config = dict(
    n_head=9,
    n_kv_head=9,
    rope_fraction=1.0,
)
MLP neurons of a small language model. Each row is named by its layer, matrix (gate and up: input weights) and neuron, and shows model dimensions 320-447. Each number is 200 + 30 x the weight over its row's rms, rounded and kept within 0 to 999. A neuron's up and down rows have the sign that makes its largest values positive.
Before each neuron's rows, "fires after" lists the tokens most often just before its 100 highest values on Wikipedia text that the model never trained on.

fires after: "| ", ",", "; ", "and ", "("
L6.gate1252,193,214,188,259,187,200,221,144,136,156,163,247,179,210,160,194,204,237,219,220,239,168,231,160,243,217,210,219,185,209,189,226,174,215,118,179,175,194,242,206,113,212,199,181,206,205,202,178,249,197,253,229,235,189,223,165,192,218,232,190,209,203,214,232,191,214,201,181,187,226,205,234,205,213,210,275,183,235,169,177,243,219,210,203,182,199,238,219,198,180,199,182,201,193,257,158,156,191,175,223,217,235,234,214,238,201,200,206,204,216,172,202,124,186,171,185,230,166,242,216,166,168,209,190,227,203,169,219
L6.up1252,277,233,235,177,173,183,217,175,195,190,165,205,165,218,180,161,142,197,120,197,210,154,237,210,246,217,228,231,164,228,151,202,187,183,238,228,246,231,165,178,151,225,194,257,271,237,256,198,194,171,157,284,232,196,209,245,241,205,154,239,153,169,224,185,198,179,242,223,245,252,177,154,215,164,153,251,213,203,210,176,210,248,178,236,201,198,221,203,219,160,177,168,189,190,177,241,221,127,235,172,234,188,223,247,198,207,200,215,168,241,182,179,194,140,213,227,211,202,151,175,189,248,160,183,205,177,175,173

fires after: ".", "==", " "
L6.gate996,159,253,218,192,205,210,248,192,236,176,216,186,147,194,200,130,190,263,159,206,164,266,210,210,230,198,201,211,240,196,182,227,182,180,227,151,165,138,207,244,189,246,213,173,178,226,219,194,213,199,163,156,148,220,206,165,240,185,213,182,182,205,230,193,210,171,155,162,156,202,204,237,283,219,235,219,213,180,146,205,192,185,172,160,224,222,229,178,212,214,198,205,225,253,186,174,246,252,190,194,163,234,214,193,168,209,219,167,138,183,203,157,202,230,221,174,174,231,207,172,169,182,213,213,131,196,184,206
L6.up996,173,181,182,261,209,232,183,223,170,240,161,169,162,209,184,185,207,248,162,185,193,195,177,176,238,220,221,146,198,200,197,203,165,223,185,192,223,194,162,193,285,217,179,175,223,248,217,148,209,219,214,146,240,235,119,219,202,174,196,195,169,218,241,190,159,182,232,202,193,206,251,173,221,185,234,196,228,171,191,161,188,205,176,194,194,196,200,224,179,199,181,255,221,168,160,186,261,169,208,200,228,190,144,131,163,229,217,264,162,272,263,193,175,279,193,200,223,195,229,166,237,165,160,181,215,242,218,233

fires after: ".", ",", ", "
L4.gate858,191,206,206,230,160,206,253,193,199,182,149,240,200,222,179,230,156,184,162,219,203,139,167,179,178,177,166,192,217,198,203,159,185,167,172,174,218,197,177,236,213,185,224,159,204,205,214,170,264,184,191,252,219,197,241,255,192,199,181,225,222,223,248,164,166,184,231,220,227,192,194,153,224,166,194,222,186,166,174,217,148,216,229,153,230,193,176,162,235,144,191,196,252,237,163,193,123,188,244,171,229,253,202,157,218,189,240,220,192,218,215,178,225,210,185,230,171,152,209,211,189,221,183,192,243,159,223,223
L4.up858,189,156,279,215,165,229,223,156,224,203,197,227,227,219,197,162,279,229,191,184,164,181,204,205,215,168,206,235,152,188,177,163,253,163,150,242,226,202,229,238,194,235,176,205,169,266,199,182,195,154,144,237,233,194,156,233,187,167,196,195,209,212,212,185,234,201,155,193,183,227,184,198,203,194,222,203,218,232,226,171,204,212,198,193,180,197,176,169,192,223,165,180,250,212,227,175,190,157,181,198,179,192,197,218,233,229,231,224,180,253,229,202,203,167,222,183,231,198,141,261,215,240,166,229,208,246,259,204

fires after: "| ", "; ", "\n"
L2.gate519,221,205,274,230,190,251,186,189,205,165,206,187,175,192,209,163,233,283,183,182,152,203,217,225,200,140,194,162,149,245,241,194,240,197,184,221,177,151,163,262,157,152,224,212,123,215,229,212,185,192,219,191,189,208,232,156,189,233,205,222,196,222,238,226,224,236,232,207,242,221,216,290,201,197,212,181,178,196,263,201,140,171,211,201,199,173,198,216,170,247,173,229,228,225,183,225,208,176,208,227,276,196,188,254,230,214,177,177,166,209,190,206,157,134,243,216,210,178,192,189,188,207,191,194,234,189,161,258
L2.up519,271,164,166,245,125,197,133,235,185,162,170,140,217,189,217,192,163,251,178,200,218,186,211,193,201,190,188,207,223,187,202,224,220,156,174,195,189,193,221,196,197,118,185,238,230,205,175,251,229,193,211,232,166,190,192,141,171,190,214,231,209,221,185,184,186,231,160,178,189,187,214,213,241,170,204,245,187,279,188,156,194,220,267,161,203,203,206,243,200,171,195,187,216,158,242,217,264,194,215,275,223,199,222,176,238,210,203,155,213,203,192,210,187,189,213,207,175,199,147,189,179,190,210,162,194,175,247,207

fires after: "(", ", ", "| ", "; "
L2.gate656,269,207,165,226,154,227,186,212,206,195,214,290,189,239,218,238,181,138,226,253,238,194,168,270,198,161,247,186,180,201,230,177,148,207,186,213,184,191,194,237,166,186,273,232,203,242,144,167,180,262,225,223,228,213,206,178,169,205,176,240,158,257,209,192,205,198,228,199,208,177,151,194,226,220,181,207,152,202,204,226,216,178,257,201,168,204,210,184,160,181,177,146,184,226,183,153,166,198,175,210,214,151,215,184,221,146,235,227,158,219,198,205,190,205,220,173,271,262,144,224,207,204,208,189,217,204,180,186
L2.up656,187,175,150,167,206,233,191,206,165,245,228,174,207,246,208,162,191,159,178,206,182,147,178,218,247,194,251,189,218,204,201,194,127,216,159,164,215,188,176,217,194,195,233,168,227,218,177,193,187,270,279,233,220,246,169,203,201,226,208,213,162,164,180,179,167,156,169,199,222,191,200,214,236,152,207,178,195,192,208,222,273,215,194,234,249,233,203,243,229,207,233,220,165,261,197,162,207,218,197,202,199,190,189,243,208,158,214,184,170,231,238,242,202,240,166,168,205,257,144,199,172,273,223,184,211,232,190,191

fires after: "201", "200", "202", "199", "In "
L4.gate326,165,199,217,173,131,108,213,165,171,187,178,203,147,157,203,203,204,220,230,216,144,180,200,195,175,215,181,251,167,204,225,190,221,211,187,192,262,185,208,207,209,156,173,174,219,203,168,202,242,201,214,175,211,256,227,253,153,228,204,207,234,172,213,231,210,118,191,136,205,190,219,201,215,139,167,156,151,213,176,197,204,157,199,203,217,202,188,201,206,216,166,251,220,232,249,162,260,196,202,178,224,221,187,196,203,195,190,227,215,178,173,144,210,152,246,178,201,211,172,186,216,202,161,191,260,233,223,167
L4.up326,180,253,211,235,179,255,215,213,200,265,197,194,221,168,221,167,175,136,162,222,189,200,200,210,160,227,154,245,169,164,185,265,162,169,142,206,199,197,148,171,171,195,148,209,214,188,202,145,215,227,218,247,188,184,215,194,203,213,201,216,238,191,141,167,236,212,195,196,220,181,198,183,125,164,174,242,216,243,247,193,231,271,185,158,215,236,139,239,136,199,223,216,242,196,230,133,239,191,214,203,212,168,154,179,141,196,233,227,185,144,223,240,234,221,182,183,252,241,219,164,168,171,245,213,211,197,216,255

fires after: "the ", ", ", "The ", "a ", "was "
L2.gate55,209,213,200,223,242,156,261,164,191,248,214,172,256,210,200,199,233,189,232,197,210,244,199,169,252,201,229,242,234,246,174,219,200,263,211,204,271,187,171,196,210,204,182,201,235,193,213,207,184,205,214,204,240,188,212,208,181,214,195,228,282,227,193,227,184,200,199,182,229,236,219,213,178,158,215,201,178,199,198,222,153,223,215,197,215,203,155,161,206,216,221,238,156,263,212,151,206,192,242,148,218,196,173,203,221,239,149,213,172,176,212,216,194,217,176,199,252,220,189,195,190,269,177,221,157,191,179,221
L2.up55,178,199,230,148,212,193,214,221,215,171,240,138,143,219,133,200,246,177,176,183,168,213,207,198,232,148,248,209,176,172,190,208,211,188,134,225,207,196,201,168,234,252,213,214,214,225,203,210,157,197,146,219,203,207,214,208,249,185,250,176,206,142,184,226,177,188,155,222,218,215,212,186,240,197,259,211,183,201,188,162,172,161,178,178,169,192,172,203,164,213,176,251,233,212,208,150,240,206,253,163,188,201,279,177,213,198,222,213,218,200,224,239,240,170,206,256,230,182,200,201,226,177,197,179,200,160,213,211

fires after: "\n", "0 ", "9", "M", "0"
L4.gate1365,265,182,208,184,222,172,168,225,233,218,199,214,200,150,266,222,221,197,159,236,219,223,217,168,153,210,221,162,141,208,183,157,145,215,195,201,263,218,186,245,190,173,226,249,238,198,153,205,207,230,182,193,157,178,168,242,166,230,213,255,205,206,225,185,263,178,188,193,187,160,182,160,235,190,236,203,185,187,233,157,245,169,146,166,166,215,202,204,166,168,234,168,220,132,230,222,209,198,210,183,217,192,187,220,170,190,219,224,190,176,214,224,225,249,218,156,230,229,149,264,228,174,209,195,241,197,236,160
L4.up1365,235,232,156,225,255,194,245,217,200,176,167,178,229,178,268,219,183,202,188,234,211,195,216,211,155,168,222,231,194,164,226,181,153,203,221,194,210,196,210,210,193,207,205,182,242,186,158,204,245,263,178,161,221,207,193,194,204,217,198,209,160,198,248,191,182,221,203,154,211,153,224,215,240,165,258,181,244,159,239,208,240,217,211,218,206,216,271,180,200,120,201,197,239,186,202,193,251,199,239,202,226,194,200,224,177,173,243,166,206,202,196,189,230,168,202,180,198,198,193,141,262,179,256,260,235,214,199,202

fires after: "202", "("
L4.gate291,109,260,156,212,238,170,200,207,159,201,260,170,170,247,168,175,169,172,156,252,218,197,174,231,178,207,176,195,178,192,231,160,225,162,189,208,224,238,181,225,243,160,215,210,174,140,161,193,226,165,207,163,224,210,194,184,229,197,174,231,172,242,238,192,167,179,256,202,171,125,158,195,203,187,246,210,161,220,194,219,196,161,225,211,193,117,261,236,179,158,190,186,184,170,251,178,230,170,194,188,211,202,250,162,172,212,193,217,262,185,257,210,197,196,252,174,183,228,170,225,247,156,259,145,187,158,224,195
L4.up291,172,235,136,172,200,168,203,205,212,233,193,209,189,228,179,131,173,149,174,200,205,259,172,223,183,199,208,171,204,174,177,204,171,167,165,136,209,222,195,229,200,183,225,125,248,194,230,168,195,171,245,195,211,214,190,175,194,183,163,218,224,163,205,208,216,207,236,152,191,200,148,189,217,229,189,260,189,180,232,243,207,228,192,221,253,197,212,242,226,167,157,222,219,210,148,225,251,161,260,184,202,179,165,183,175,195,206,200,216,265,248,198,283,180,240,164,149,234,209,181,223,170,179,175,239,202,204,243

fires after: "| ", ".", ", ", ","
L2.gate987,260,209,211,214,127,168,159,180,197,290,199,229,250,217,176,227,189,167,205,247,168,196,197,244,190,198,253,167,189,210,152,175,220,257,208,166,214,217,202,209,248,166,168,176,206,203,191,237,198,270,230,200,202,267,198,147,174,190,156,193,207,232,205,181,191,232,238,169,172,185,168,207,229,198,198,142,222,168,193,202,212,212,165,152,208,214,268,209,191,207,187,204,185,179,260,193,168,229,188,224,222,185,258,115,160,213,265,175,241,168,187,202,225,152,174,237,169,201,137,238,157,220,201,203,234,220,184,177
L2.up987,163,124,251,174,241,228,185,172,219,190,236,189,170,240,212,188,257,151,191,172,228,155,195,191,182,135,227,259,141,216,192,206,271,236,206,232,206,194,223,128,186,207,198,175,235,249,215,216,218,203,193,215,172,216,185,194,209,199,208,183,203,271,190,222,196,182,200,191,176,236,165,134,175,246,193,207,193,213,232,176,195,224,180,219,209,186,167,247,171,184,164,200,162,201,172,188,212,195,238,238,194,239,197,193,213,205,162,208,210,192,236,186,167,251,192,234,231,208,216,211,214,189,157,220,174,187,203,183

fires after: "| ", "(", "; ", "°", ","
L6.gate879,269,204,248,174,205,169,231,216,148,226,195,238,183,213,157,213,205,139,236,207,219,140,198,208,130,211,225,246,178,197,208,172,209,127,220,212,222,205,222,153,171,207,244,178,191,139,236,186,187,225,210,190,147,230,203,184,213,238,183,249,179,151,201,116,226,198,183,188,225,250,212,214,187,241,233,189,161,180,176,181,215,152,207,233,152,231,202,186,252,154,148,194,170,243,183,191,185,264,207,198,182,212,215,192,174,230,188,193,203,188,209,232,251,189,171,229,194,235,219,230,199,232,196,168,266,215,192,197
L6.up879,220,196,180,243,232,253,263,220,170,217,179,236,198,244,181,230,184,221,199,204,184,187,202,230,201,238,214,264,154,188,196,204,196,218,110,229,237,180,241,175,227,223,190,224,211,217,219,187,153,152,227,265,229,241,217,249,204,140,175,175,188,198,231,185,218,212,214,229,182,232,210,239,194,241,180,196,190,190,218,207,203,148,209,208,167,206,191,181,218,165,207,211,275,220,184,205,211,213,152,149,224,203,181,143,202,232,187,196,178,222,229,182,207,240,219,200,213,221,238,211,188,215,181,183,238,242,150,206

fires after: "==", ".", "ft ", "==="
L7.gate944,165,191,259,201,184,211,252,209,161,211,267,193,243,135,241,184,224,241,190,236,188,217,181,160,193,239,181,212,177,163,214,178,170,216,189,245,231,150,191,186,181,189,186,199,146,214,161,190,208,214,214,205,196,111,213,177,206,177,275,212,230,150,228,229,207,247,237,151,230,211,203,209,232,194,216,221,204,204,232,161,229,202,151,215,189,230,199,217,199,224,187,194,270,179,203,224,190,152,152,172,188,234,208,193,156,184,149,178,146,250,177,202,210,136,195,165,224,172,206,232,201,234,230,186,209,195,183,165
L7.up944,212,199,193,220,169,199,195,191,151,236,182,206,234,217,212,249,193,247,157,166,206,209,162,193,199,218,210,145,217,235,233,205,119,209,206,198,261,159,222,219,210,217,192,220,185,188,130,200,147,212,170,196,250,243,180,191,230,231,204,230,195,206,229,191,207,212,205,230,244,213,251,207,239,168,231,193,229,158,241,220,209,207,180,217,202,207,213,170,168,200,186,224,168,194,172,188,213,180,196,223,199,174,224,211,193,175,199,176,207,205,219,221,206,187,167,174,233,212,206,174,248,250,231,213,238,144,165,213

fires after: "| ", "-", ",", ": ", "— "
L2.gate424,157,205,257,203,244,221,235,213,198,215,226,166,220,131,173,121,214,190,159,210,173,216,192,225,165,170,192,196,204,146,212,186,231,206,216,196,211,191,179,221,177,133,178,123,158,204,156,195,183,203,232,193,212,215,209,226,195,237,215,208,227,296,204,188,166,232,240,237,192,196,154,204,187,232,188,208,187,204,195,182,175,258,185,210,164,229,230,164,225,214,200,178,193,171,231,216,158,223,205,126,191,149,182,256,247,206,190,172,192,260,177,196,224,176,191,193,177,165,180,233,243,193,168,154,204,188,145,210
L2.up424,188,194,253,186,234,252,177,216,205,190,180,216,220,187,205,143,220,225,172,251,261,179,182,222,196,186,183,245,235,158,192,235,193,258,236,137,234,180,161,158,147,209,181,172,139,208,157,152,139,218,182,236,207,211,199,252,204,212,214,171,191,208,140,178,191,179,179,229,254,188,189,199,207,188,171,254,242,258,216,161,144,196,204,162,140,178,200,194,210,179,208,202,150,181,178,218,191,248,218,173,227,186,198,178,252,175,212,156,217,160,202,208,251,224,163,186,201,208,252,241,238,196,203,220,200,239,218,200

fires after: "| ", ", ", "0 ", "°", "arium "
L7.gate1511,236,195,225,241,180,237,128,197,165,172,228,225,206,268,199,206,194,201,177,219,183,224,185,129,225,231,183,180,200,216,220,224,236,251,222,210,244,131,166,171,192,155,152,228,184,148,184,223,236,228,209,161,205,217,211,194,144,179,201,169,215,220,258,152,227,223,228,132,200,252,166,220,172,239,218,130,184,162,217,253,193,138,154,215,193,219,144,250,227,204,204,213,157,199,207,192,221,231,202,177,161,224,188,193,210,175,234,195,202,210,169,207,194,212,178,205,178,196,206,180,180,235,181,228,219,234,187,197
L7.up1511,182,232,228,200,188,171,188,164,227,154,202,194,171,210,199,184,157,195,147,223,222,143,217,208,196,209,171,198,182,188,198,198,194,219,184,228,174,250,223,211,195,243,211,210,151,183,149,190,218,237,185,238,168,190,206,276,192,188,245,157,166,228,248,220,253,197,216,185,220,186,204,213,221,205,234,220,162,217,191,147,201,194,207,184,179,229,204,211,199,210,187,173,224,200,233,263,184,213,213,233,212,236,155,124,245,140,226,204,233,118,219,172,181,175,209,272,198,180,224,197,209,128,229,202,170,206,174,213

fires after: ".", ")", "|", ")."
L6.gate37,183,229,144,253,250,270,209,200,252,212,195,279,149,207,182,214,203,156,191,224,184,247,177,222,197,208,210,174,189,216,247,256,188,193,215,235,195,203,180,177,210,231,201,203,184,201,229,198,210,180,225,221,217,163,230,162,193,218,195,173,154,202,232,198,209,193,184,232,245,155,208,183,204,195,223,199,197,181,165,219,245,150,245,221,209,246,228,182,207,176,253,202,217,216,199,190,238,189,226,215,232,190,213,170,208,162,205,227,235,167,239,201,159,190,227,156,116,216,223,209,185,163,174,161,194,255,174,204
L6.up37,196,234,180,236,204,230,213,194,259,182,241,129,144,215,159,211,257,199,198,206,216,190,207,197,298,216,227,139,196,179,210,235,214,186,209,293,212,156,221,177,159,205,175,240,241,252,204,252,213,108,226,203,209,203,202,189,194,187,193,260,186,230,174,201,164,203,202,239,225,183,186,187,227,259,188,178,166,212,235,186,202,203,182,183,153,215,245,179,231,205,238,169,162,139,238,133,238,258,221,234,228,190,223,193,248,211,227,185,194,177,196,238,236,145,228,179,240,209,222,187,178,224,233,157,249,242,152,228

fires after: "\n", "|", ")"
L4.gate842,233,213,132,238,236,208,236,250,243,184,172,237,252,206,179,264,196,224,209,162,189,251,184,214,132,225,204,160,167,136,225,235,209,211,203,168,214,210,190,221,213,143,226,243,144,229,196,209,209,242,193,187,170,207,224,230,162,206,182,192,250,184,172,175,232,202,196,195,222,184,142,196,148,195,178,157,179,192,199,189,150,187,187,159,194,176,258,185,198,180,189,187,229,254,240,199,193,182,125,196,243,213,212,201,178,210,224,218,230,196,172,181,239,238,178,157,176,188,207,239,193,230,211,196,262,238,183,201
L4.up842,203,208,199,189,206,248,206,199,251,195,179,170,235,229,182,244,156,240,243,209,183,214,183,143,208,204,146,183,230,215,207,214,228,232,171,184,197,202,175,216,196,162,216,220,159,207,218,210,172,242,166,137,267,165,210,143,162,223,211,219,198,154,189,140,218,202,191,178,184,91,185,195,190,230,172,226,205,203,167,220,226,175,208,190,215,218,178,175,183,176,200,209,211,214,236,164,208,179,194,218,269,239,213,203,200,218,236,172,227,236,243,128,126,181,181,182,138,212,172,158,182,209,190,194,256,217,174,197

fires after: ", ", "as ", "), ", "("
L2.gate264,168,191,164,235,182,218,236,215,160,190,189,206,99,198,119,210,210,188,200,217,155,149,207,210,212,171,224,202,258,141,204,222,170,206,210,214,203,209,177,207,288,181,171,211,249,134,176,162,211,191,173,179,171,216,215,161,181,229,166,220,150,208,230,202,135,181,188,211,180,187,167,208,185,234,194,205,225,279,216,181,213,213,231,190,202,237,215,213,232,205,209,179,201,207,227,217,220,226,179,192,183,201,153,167,189,117,179,234,232,132,180,190,202,214,208,207,168,162,243,184,194,210,191,209,185,165,199,158
L2.up264,162,180,160,200,171,223,218,203,226,263,154,184,184,164,206,169,226,232,215,230,218,193,157,212,245,243,206,210,188,242,132,145,179,222,187,223,200,177,176,219,188,209,188,230,164,201,217,219,217,199,213,192,184,207,225,181,193,245,196,295,194,161,144,182,116,206,242,187,221,181,160,211,207,188,228,191,184,200,179,203,190,249,209,197,235,182,182,232,258,186,203,228,178,172,179,211,245,230,152,178,222,176,180,212,169,210,180,212,222,221,164,215,189,190,201,157,238,183,200,194,200,220,194,149,238,242,164,230

fires after: "| ", "(", "Party "
L6.gate959,228,182,238,204,218,182,210,229,210,211,225,261,232,191,171,201,212,152,198,215,205,175,169,229,188,213,229,177,156,134,162,239,208,153,195,226,262,209,236,187,221,177,219,239,223,260,245,237,205,218,234,139,206,204,226,204,225,222,138,202,185,242,234,212,178,225,228,210,260,184,179,183,188,192,186,178,182,267,191,170,178,219,185,243,191,228,188,164,186,204,235,215,203,154,159,216,208,198,100,206,197,203,145,210,124,232,215,206,184,191,170,186,158,168,217,234,250,184,201,177,166,167,168,213,185,125,192,151
L6.up959,197,188,223,168,209,223,153,178,182,210,243,176,204,232,180,198,189,234,244,165,217,208,178,211,195,219,176,203,168,215,190,179,252,224,234,173,220,208,224,192,187,227,223,136,151,208,221,188,232,211,172,252,188,211,226,226,210,216,196,206,235,258,251,233,249,175,167,203,231,212,188,214,203,234,182,165,214,151,214,219,171,204,217,208,227,163,234,195,207,215,194,209,213,184,280,182,194,145,203,177,196,183,193,247,205,249,192,166,210,178,216,181,170,184,161,198,127,243,241,187,200,273,187,213,188,149,220,217

fires after: "| ", "- ", "(", ", "
L6.gate822,183,246,187,194,220,160,229,199,196,165,198,165,167,199,177,183,252,264,190,226,193,198,204,246,173,212,197,218,185,203,208,168,169,208,191,150,215,191,200,158,190,190,220,188,177,203,206,175,223,156,194,205,164,166,235,220,226,156,197,209,175,125,193,246,251,242,169,154,210,181,191,175,215,247,186,195,249,214,238,226,184,237,213,184,218,138,202,167,174,257,138,207,200,238,200,217,224,194,140,187,232,192,204,198,177,206,194,212,187,195,199,230,205,193,204,242,278,192,180,199,212,241,187,177,214,175,170,169
L6.up822,245,188,213,246,175,179,171,269,206,236,238,202,207,209,228,163,228,194,230,207,226,225,166,194,147,186,206,168,208,184,186,242,219,209,217,209,177,202,189,218,179,183,262,180,247,145,209,191,181,203,256,137,180,203,202,154,248,255,244,219,175,237,215,270,174,174,193,152,209,191,166,168,201,225,244,217,165,219,232,170,193,187,158,193,204,160,205,170,182,151,119,181,147,210,224,196,207,159,255,227,209,169,173,177,184,137,215,213,194,249,226,106,201,223,154,128,162,217,213,163,220,197,214,190,190,223,196,239

fires after: "| ", "; ", "-", "–"
L2.gate1200,213,187,251,196,147,217,145,192,214,172,189,140,220,188,178,150,252,204,230,219,212,170,184,232,179,217,218,132,223,238,195,221,183,187,192,162,145,176,192,212,227,151,186,187,187,197,187,173,167,224,167,269,215,216,219,201,183,189,216,213,224,238,219,205,231,145,225,171,249,243,200,172,203,169,257,214,170,169,248,159,266,209,174,225,220,165,226,176,178,195,180,172,186,183,166,214,197,209,159,181,201,179,193,220,204,230,242,204,141,170,187,165,217,217,213,238,208,240,187,176,202,233,158,140,260,180,176,151
L2.up1200,225,257,194,214,224,215,206,267,214,184,223,233,206,178,193,235,215,169,183,249,186,203,179,142,231,165,181,231,185,218,242,183,187,202,251,120,204,283,217,243,184,181,168,185,170,166,254,188,242,237,226,165,211,202,222,179,224,263,148,170,167,215,233,214,217,210,181,178,185,188,225,185,240,180,114,162,226,196,181,226,195,179,246,199,206,213,158,227,197,179,153,186,192,215,225,180,233,204,183,224,155,215,201,194,181,191,184,215,237,154,176,198,231,214,210,179,201,198,174,243,224,164,216,208,203,204,185,196

fires after: ".", "|", ")"
L2.gate918,145,200,251,231,194,253,197,171,195,168,223,239,191,199,254,227,191,236,212,189,162,201,216,211,220,215,153,139,222,151,249,201,267,167,180,206,215,224,218,219,217,214,167,249,183,218,189,147,224,197,223,190,199,219,253,249,200,222,181,193,241,194,242,194,217,270,190,183,219,187,200,155,182,182,184,231,226,226,175,182,158,159,202,187,174,220,238,231,173,207,224,196,204,184,168,196,226,273,182,196,270,224,308,213,235,214,233,211,246,160,183,231,207,215,207,139,204,159,231,218,212,270,243,161,219,190,207,160
L2.up918,195,218,201,261,198,268,213,177,207,191,214,218,187,222,218,222,210,232,174,153,166,234,223,212,222,253,193,130,218,136,218,185,211,207,151,255,216,172,207,229,253,162,190,231,170,268,154,192,214,166,233,207,257,227,227,217,196,209,169,205,209,190,181,196,200,238,184,220,249,170,187,173,234,208,213,221,223,198,173,192,188,145,221,179,185,235,197,201,171,206,208,199,225,222,251,207,202,224,210,217,254,218,242,221,194,218,191,250,229,216,174,212,195,215,168,109,199,182,217,169,224,252,186,149,217,216,142,228

fires after: "| ", "; "
L2.gate290,187,167,230,239,217,206,126,184,168,182,236,207,219,199,237,198,217,135,197,249,235,162,200,215,198,151,219,189,158,213,143,204,248,190,195,169,231,163,199,219,148,201,221,169,196,194,173,191,173,250,211,236,212,262,217,232,154,190,201,224,234,203,169,186,205,181,175,196,174,185,144,150,205,223,230,233,161,227,214,229,242,250,199,204,235,138,224,218,231,166,149,218,195,130,223,252,189,158,226,252,208,220,165,150,217,182,195,160,175,175,178,206,232,158,181,236,208,272,203,206,206,221,157,239,203,249,191,136
L2.up290,207,207,221,165,218,197,191,205,204,161,219,175,247,235,192,204,212,229,207,209,213,241,188,175,263,185,238,185,190,197,193,210,150,214,188,249,183,219,186,198,199,177,213,172,189,191,210,184,171,138,193,148,172,202,176,220,254,266,169,195,164,197,171,205,199,217,206,197,163,220,173,171,183,141,215,179,188,180,195,109,254,199,194,185,165,231,195,198,210,309,183,234,191,226,144,224,244,188,226,204,208,216,210,148,190,233,171,196,199,149,147,198,194,170,210,143,244,207,237,203,193,235,204,168,187,191,229,222

fires after: "| ", "\n  ", "0 "
L2.gate1234,231,149,247,222,161,235,179,160,210,195,146,203,164,205,190,184,162,213,171,235,210,193,183,190,247,199,215,153,200,137,164,184,252,155,224,205,242,166,222,222,224,187,201,235,184,239,163,206,179,181,216,213,204,214,226,214,211,213,225,186,234,226,163,160,210,243,217,268,229,185,179,159,225,226,221,250,196,219,225,87,258,214,215,188,259,193,244,193,175,142,190,241,187,184,193,220,185,275,172,258,137,219,209,211,215,182,161,192,148,193,175,234,207,149,220,183,206,214,156,232,233,205,203,243,195,204,205,171
L2.up1234,210,221,180,211,208,230,217,232,206,196,197,184,172,210,257,164,221,234,172,217,172,209,194,188,197,206,207,229,187,207,200,168,217,182,175,223,219,234,222,151,227,221,222,205,256,169,173,198,252,199,264,250,148,185,181,226,173,180,211,184,200,206,224,250,240,232,200,235,213,186,202,222,184,197,155,156,210,238,167,217,178,255,198,215,220,167,178,170,211,169,245,181,194,192,253,228,201,234,219,181,279,197,210,208,230,173,184,197,247,174,205,195,208,188,224,141,222,226,226,232,301,199,190,226,240,220,220,184

fires after: "| ", "; ", "\n", "the "
L2.gate601,189,231,223,220,229,195,160,199,167,206,217,188,186,208,196,175,211,177,177,126,261,223,212,203,215,205,180,183,148,207,247,200,174,211,176,216,185,166,179,211,204,159,235,223,208,203,251,178,203,189,195,203,223,226,248,209,218,255,193,157,195,243,248,238,230,219,206,162,155,169,144,177,201,192,260,207,183,167,213,245,173,179,233,215,199,263,243,210,194,210,152,249,229,162,218,173,195,168,143,244,188,184,204,238,224,163,170,148,187,173,224,172,199,183,178,176,211,228,177,198,229,202,187,172,237,183,147,191
L2.up601,203,240,201,234,215,210,216,235,187,205,202,201,213,197,247,217,143,213,195,132,221,202,175,174,213,236,201,189,220,224,215,180,210,158,189,224,142,219,213,203,188,183,204,214,206,246,195,207,195,241,165,226,195,193,209,189,200,184,207,200,190,213,144,197,233,243,224,106,180,204,173,201,156,130,223,164,264,234,215,193,238,142,255,214,193,216,180,179,233,229,226,220,237,198,178,150,163,187,209,152,200,235,196,168,201,282,196,252,183,195,239,215,136,181,210,217,195,158,246,139,207,208,221,204,212,171,194,223

fires after: "| ", "- ", ": ", ". ", "on "
L2.gate733,183,155,200,226,214,202,210,200,211,179,201,248,168,220,211,182,161,197,196,215,190,191,192,211,246,184,214,187,209,207,165,214,229,173,248,223,232,197,164,197,176,165,206,190,183,189,246,127,103,205,182,171,193,169,224,227,260,235,238,207,262,186,200,219,210,208,193,154,248,258,251,194,225,221,210,141,215,196,203,185,188,166,197,212,231,215,174,275,208,179,235,171,169,162,192,230,221,204,140,245,242,210,239,136,209,190,204,145,134,176,264,208,187,200,169,227,158,189,192,165,262,237,241,226,242,224,194,200
L2.up733,194,179,218,203,190,187,196,177,197,208,185,182,168,210,169,163,195,215,179,225,163,259,195,216,216,207,206,236,183,194,105,203,207,217,198,163,258,126,201,196,115,146,202,202,216,199,205,148,180,178,140,203,179,202,228,207,198,238,208,224,204,233,280,205,164,193,226,168,162,204,205,220,189,204,177,212,194,213,173,188,216,216,171,204,203,212,157,285,205,209,230,186,204,116,193,170,208,267,217,180,204,196,209,196,197,210,185,163,162,242,218,206,235,192,190,217,202,227,177,231,295,244,196,225,260,251,213,197